{
  "n_layer": 20,
  "d_model": 256,
  "n_kv_head": 16,
  "vocab_size": 2048,
  "norm_eps": 1e-06,
  "parallel_block": false,
  "init_std_qkv": 0.0303,
  "init_std_up": 0.0303,
  "init_std_down": 0.0303,
  "lr": 0.014,
  "beta1": 0.93,
  "grad_clip": 1.0,
  "final_lr_fraction": 0.03,
  "doc_mask": true,
  "train_tokens": 410000000
}
MLP neurons of a small language model. Each row is named by its layer, matrix (down: output weights) and neuron, and shows model dimensions 0-255. Each number is 128 + 32 x the weight over its row's rms, rounded and kept within 0 to 255. Numbers have three digits each.
After each neuron's rows, "fires before" lists the tokens most often just after its 100 highest values on Wikipedia text that the model never trained on.

L8.down786:124133111152147089137106135132117082161102098171145177112089107098158091098117167043123083082123121102138091124119142103102109119065081130122119120099169122118156084170166088119164131127124109108152166129046142129123097128179158145125149126131130146150095144115181061167129187128094182111155140138160116161137120095090154157160101125120124183173076085113158106108137156144220161095173141071137138121170135120155114185145083119103073185165093148169119142144102145155116104096116103162047107104112161104129106140038108197073191138133137170119166084099152141106137114097158094100063115164145171157202150101121131126120175087147088206117135151161126108114118112086117135087124159115167106151142105174192160109173099096154099085122157149146198161132141136089103113149105069
fires before: "s", ")", ",", "ed"

L2.down378:108148134112128158154104085108075129112100098098133165147132141149119173087136149090162165163136110058117089116112076072116102144158167132140123155135125157122144131190140115120077084102119107128103146170160119148133118078126155158149168127101091107152116122106092111105146242114150129116101101092098089155217110186117113202078140057166111153103136105106126155122230141100163153139176095104168123153084159155125130180094162095100130119099138131122126118097095089113129107174083130097119119196124067121127085104136130101155139157113137184141146120094159121138124061100134210116162071180153065136112095150093168096151120094172114092083095184130113160178146125090133051186184122154105136137106170143119140174151116137143160097100145101106147101114104038164141086129122137
fires before: "\n", "---|---|---|---|", "d", "-", "s", "e"

L8.down304:196149177107139128094134087103145137126076167085102147159155119112107102174168185127099124078137176122128136123165093151150104111139114146136114134197140134151117081159103143174110125108145107108068131139131140105169124105129160120194123110100156136158131076143140083117193086081114161099128138125118109102109117168150083071120123120105164159090173116074161170154129078098134139156136147125132138131120091194096067154171079118177158211127099130105157143118139138156156130182117130127190082180137111082057151122096085175178118155112129096057094121091125110119184074171100145115091133084076109170120132148133077078130160135169110180175153075129187061132113137091191128115143138072068104113173107115157113094140158116172110167121109160156055126115129092203144148106099102
fires before: " |", " 0", "en", ".", " 2", " 1"

L17.down693:110134080091106165168141166165124184112131184154102143093105135187077117202161104186073139074112108180175123107152167141106097131073152177152143144146121132088157100125102103096123088118171128146083124077156184243125098108102111184131116118150137141088091172119136134202130141170077149056111159146117137088136126107120140098141177101151137147075152102126117127130107151105095157160118096107151121087106105131096137140112104021102163175033167133111101099122132083137157111110085095135200120161154097111115139141133190105171166147146126078153131139168164121143066100102141119130157159084122094078088105111111140145129101104104161127131191154116102103163172098125128141111144111130163124083119126166121123123233137164163125139155156122129141119107074119081067132117145139
fires before: "\n", "u"

L4.down33:105150116081149156070130163063135168103155108151128198125064135200141145165119086144091115127163121106145135097138191138108137124120161173097147210105184130074145108112082117131129115139120160166108180155111066143132055146110141114124107139158116114129130129139157152152176180141147069108187150061143147084134117150140106161149181140121134167110125074164155111128126165063097177176115113089152147070120056147123190106095143161162180104054134118113191198102076116143140131134114088087080071106160124117142102150101122143152156130144112020117108142217120143118114145134145127147112159147156116152150091137109109116169119120152067087146163111169116088122143139122144123171144131157112178149101061108168197152078137131102133097143110171086140102108111108158106165116112117
fires before: "-", "\n", "|"

L4.down864:101114129090138148106171085016108064128086092106160072116127145167113122126105149119160122097145096159140121096129152170136124117105133151104094106097106105096105141065146149133154147163186133126100109101065104148116101096186093106164193119110118115175117092136132173128204152152106180115230087139069101123093114053096098105106115138124187101126148205171136159122132143107168195084167104085145176157171182105125123219145110134120148135157122128139105168158079104106061159151134120106115128162138135108119096119134179160128127146115144151141109165185120108123077100121146138149073091164169103124126109114150131176175088129082152196094150133145043169104174144154112157096115155114080158135144162109099136116090106143111109097102098096106103191136132094105080107142138141
fires before: ",", ".", " |", ")", " and", " ("

L9.down888:136085063117116099097107164147108118167063159149140114121120107141101103196137098135150188165130103092146143191124089131120146159151130191125102152124117102107139107135100143167104214150144142111155108155127104111064118129146170132103108117118141123104122211133131090076114146163148186138100097076130131186134121126134124149123061119047174139123130113112123180097126101103049155203162129074165113113146124096092113137143096092114218160105112151146149115181121169113125096141091135139089198116072120146130125170087125116069113124184140127202112123092168106100110161122157128063091119099123087093101188136097133112113143166190108142113116117121117124115127106218119144137182103097079118117068127198104158194161121115163126127111145129125160111116046117134116191169123092
fires before: "s", " season", "ent", ","

L2.down902:121143073066129158176159122126137145085116123123160188109099120120113060114175222065137148080124108132085104158157147080129157112135093167117168187127119168115126095151187171119198116074099120079120098171080129113114154104102144129130156118127098125158086100117142107149123119087161170115123151101116134143154133141144138128213172133143105144133115158147112132148153173123097117139132068099129128112185085154176126145114079095116155161126163097127165135113095078019125084034143081163074153104119166099078106121159117143114118130142197168142114055094176156181124146104098091161118179064137159137115139086138110156132123194121137086140156123123142145171077128118084144149178169099121103106099205152141101129082155160129120114127077134118127171168097106155110138129179168
fires before: "s"

L17.down49:177152091139153093150135120101110190096125114136106116111180125112077101104106145104184128121112144145110153148125117131084097129074163222149085208142166141146161185094171129138142101141149116146125142099064159098154131108106103091142123077066146098150105107121138183095110073055094143076145150103130103129135107078146124164051108134138156179114131156202132179092114092126073155130134147097125126137091092122148098176151109126115108106122131155097156104092154168172149137097105144102158149145144127079093138129100097187125154123182196108043132158127117131122076162107065140106123095109154115135139143137146112121080123171060171098111174193154212149072161117116177115119065136113139134159133162100162156104116179078133155077107154160138124123125131096146115189071095198
fires before: "ed", "e", "ing", "er", "ch"

L4.down381:119170128132087174157134156098139125100205135147112181115107122174156133071117161129095111107204129139124104088128137132127095090100136109151113155080114158154107132124114123146107138127169225175070187138111074181181044142154134152128130119154108157111089181115125150143113159139153091121178184145125109052075093089069175115131186134116089147122125115113131144155094136131162111122129076084143171196148085121127141149127182099120097103095143133089124144160119166146153136106123137146081132130186136092088105129067169116130089170114112159175149097174163145129086103134134116120130069165165112060055126176098238108103110072161130111160073152165167118069098154105131136148154141173123100148142112096121091069096078159159110124127143123120138171076153149121134096130153169
fires before: "\n", " ", " 0"

L9.down652:142157151140083142137144170117137152095115091141185140134147078152110132110137140119109151176095095170102138160152132121104138070145131142112159164166089124188135145118161174058119165159137148093130117094112126172095124156148133091121094092160153142168138113146170104131139172129090098139140138148109174144074161153164143136118131120143115158067160133127158093093152137132089177107115125098154122174059141112134125125113139128177097141152072067159145169157079106109115151129158115121160114136140118118123079175143086192109224037147149115086113090203195135174123150117108157158151176112189113183154135166101101150150132046105079173146149093094062093105140105116135155094079129152161147115164074155173048108112099113147088094168121076075122093092133110182056126114100198
fires before: "-", "gu", "ta", " |", "|"

L2.down951:087152144071101094097137103131119140134137126146161165159100140156154161149175209143159129098153118164130102085133128122153096110170136209126151145139147080095141095136170114161175132071100135113203180142077126084143164134128133165107137109132131153125124098090167114183158151136096197105083111135084091129170135127132091157098144145161167149140118085129098150084135169074146168145168181107138117122127178074139120165129118030093083049096136179127102205144175099094160140106094073158101135173120129148126119128080088110063107160181106147133195113161174115139112181149109140138116132147146118145159173143090073131146151082184118125141141099114131165147136125151103056126212112128123142120094099166153161155162167155159162105085084132106147163089151188118125081179128091
fires before: "s", " ", "t"

L17.down860:096138104099119143097136107139068177125071137113139132080127087099123080158123054135149147153117157117187104176136103126099186146156130105167165144102157130103160142122158107142133080107092144115115095161094128164177127139165172125106167140067117126108142077106139140210096115162128135127133119131130090125123120120084144068189039102175153120070109176125041155095174160169149153106146107106098140103069147093154086162106119079111045159097116167142177083152145109134160146148150141127160179126180171121176153130152118092134089136105115136123132163091174107169060085107072160186124121178120128114079158111150151184145086112086109124101115083170078139157150094134141157153184082137109169152096133167142178147127075064115151174095137138117176142114126139120122142162061080
fires before: "i", "ia", "is", "ian", "\n", "ic"

L16.down222:114126153118155121112117095101103119170132148153151144126108096103135125104180121095148168155131136107143163160181078115099065112091079135102085111102158116124102152156130108113103162150083102156098183080152127137170152070120112127178126075219184133111167058163124156149100103141115140118123085146053038130139110077154151085186069119105120128128133141123105114116116160128070154161181053169053136104129121136147164133145128134114116141076177094147107155130151083150070107108116080138109165130199146099120145116143127212114171164030122073090099147157140111124125087149134117147161200168140147142122176075135100105110078140109141120150105093118146138077166138137160201168098118196115139132141128165144093119085152165172146089143091103130139104134147134078169077156144142
fires before: "\n", "."

L4.down300:103146138145132103136097123132158122116177069089086154136125135180163137143170186122157130134079084144151113194090086146165156128167156109146106086127090113128157131123135150084131081120133101106101137137167096173090165075151084142152047150125123135083153074136141115126153118111147128137177102119127131152140114119161137159099147148155108070102155131122122166159083149099152179140116157104134100054132118105084145166101139139124078132102195136135119112136105146105079130174106169125071122177083137125151103130109156120137132156099097184113173114141067138120129100141108130074085181083151192116094121147117157088146063085125101107227140102201167127207154114203148115150191107198129158165133077165127173057131127135191119128190101126081134134068116056149113159159129163
fires before: "u", "ute", "ed", "ut", "ize", "d"

L9.down315:180062184108161099103147134121118109070151145123153063154113100109129136140108126133047137161130162164143151179146130209100122107112074102139162143159134173167110104162117101062171122158117164132114150105209143117091078093143127063138153142137115103119125136136105125156135117106099114058130110131156129112111126149132081142088143113097173102093159140123142205106107159140121114136118136196098089099133163188156119127130157091117198138177136149110162095163090136131141133099147109114143105161199073114134146078142120133069069114061162198121098151178110069124110143124092110136121159136141100112091168090095152181146161122196120125129105125094137109100134100124144085145129121087146106092126103140184181121147151117102176137153077170085178152133095089241140149170068178
fires before: " |", " 0", ";", " ", " 1"

L11.down1001:138124124101129120136127081115139102178074124140173137167116120134139144072152104105146155166194070151085139131108156143123095154114135130163116116086133054130113128152141123119159162136146089078171152171093108121157079115083153133101149105131150132100111124127044127116167193174135143109051159178143151114129125135168115160155162159111127080088127096170084080067156084106172163082124132042168152129145146137187105146047140130169161125117141171112077103143152138107153117121113157124078157102066114132162146116075113045154105103081159163147205096113102163163105147120100094157124091115139096121125105125160135113142102152084124091097116117128212150202127156153186130125074119129119101099155138160114146094114122215196179161113177120132142143123123111063057097129147150
fires before: "s", " |", ",", "t"

L11.down235:162121132130156108163109070165161120185087050158096078090103129133104176092179167148145153109114136119161106124114096097136141102117102139144096098150155091087114099155108112159181163151178087097124084116202110111135112116170109116116140162111150106132129137121137168109108183135160146127091146177136104055120113146098138131078171133054127117078174110112138137130040193127071184128108104150116142138126161149146145151129097134117154122094176106115179048132096097144120121117048135170135098172118178158137077182162179102147190146106117185212096178102097144111128118135170110110110177157132109137057160114142086187134128090041141184186104090117113114134125134195133119112165143091151095167122137137136147148159118121101171136150097124140101148172080093143101173159129162
fires before: "s", "ct", "se", "ed", "d"

L16.down860:102121101098154086177119112156097096143123139114110128133165138103116158106144144146162159154100076132174169109094136123136100161051078075056049126113060160116095109101176129141140109157130131130115131084151133137130108127180066147120121063097096060141108170188054081113106085147116127192111109090142137122141169127157096152167132154088146148133147169079131065091123155145168098142119146115135190083141156062144128212146122097150139118135145219119056103113084141196161147126142134130112166124116145120115061122123093179082129154091159127152217122186154122132167154122098172178118111125113128089132195082066148104167137096140119165105095141138143112131126143140148139156145155167161142180159105137131148103128148111094120176128176151129112141044142094086102150156104131
fires before: ",", "s", "After", " he"

L11.down636:144122123119136176143150085114166102102113129165089103103094085096186132142122049109134068162174132141111172133074066150109130116046145149084067125158099181135119173182152126113084111142118151150137135088143186133126135125164094182107118149143135085189174082084139147149101051106091116095100127150143131124147158165104156137121127150083040125098135170153116104136142117162136134126138068087129188183126161123161153153128188135125164195085130131078057152101143116168050092096111194163105175147151146110163105145110060071182143124125158137125102152168162159056169141117105122108153159128114079108092131131156067186114128102102167117092103125186121145138164154164109090116120126171145148175117145114120126135144111168102119066097159138133139089128108152153102074109153092
fires before: " of", ",", ".", "s", " was"

L17.down296:137150101131128135023087067144135088156110117149170111126117129145144162135046074106122084150159144128103125132106084133152147158090140163141101086122130104158141134159172121120103119153153088116077085127136160080151140138157166089151102084137195106108148131145112185112078121096134118135161103105074120145114111130133109119124084180131211135155125158136136123095064153086150106167105112109106077159136170095129116098120138104135084112082133049142170138105082139119126170142100127140116255127182130072134174121108159139118164107143105125145150209145126099138120173186169170108142161144129089139144103122118105111162145092128172110206120121172200114153124142120162096080150104084159142123126160079084144094133095110153108168121182163084149146089081106148107145127165166
fires before: "ed", "s", "es", "ing"

L16.down81:153115112105091132171016091135107104140132074151104125122141104165145108207136152186168136156130194147123109117140200118152122122159132145125067103088119129091149124129136149153147134184114173145149106118129111139124095077119128157153079046149175098097170117131077130136099157129137147137214149126110134145062127147053126107182137088068148199120172130160111088128140148138148120098149081028096126144086147066115121143157119094153094138173114121076153050169125141159157102107090157146099131131116123129124139157116090131178094125103139124072157119108112105175084147151150147168113159118160133080137190117148142139181097149101182136108149113057194179123148107114095191133142133138107107136164172157064136162091100139118120165064147155126150122104127114091090122179105153
fires before: "s", ".", " |", "ult", "es", "ion"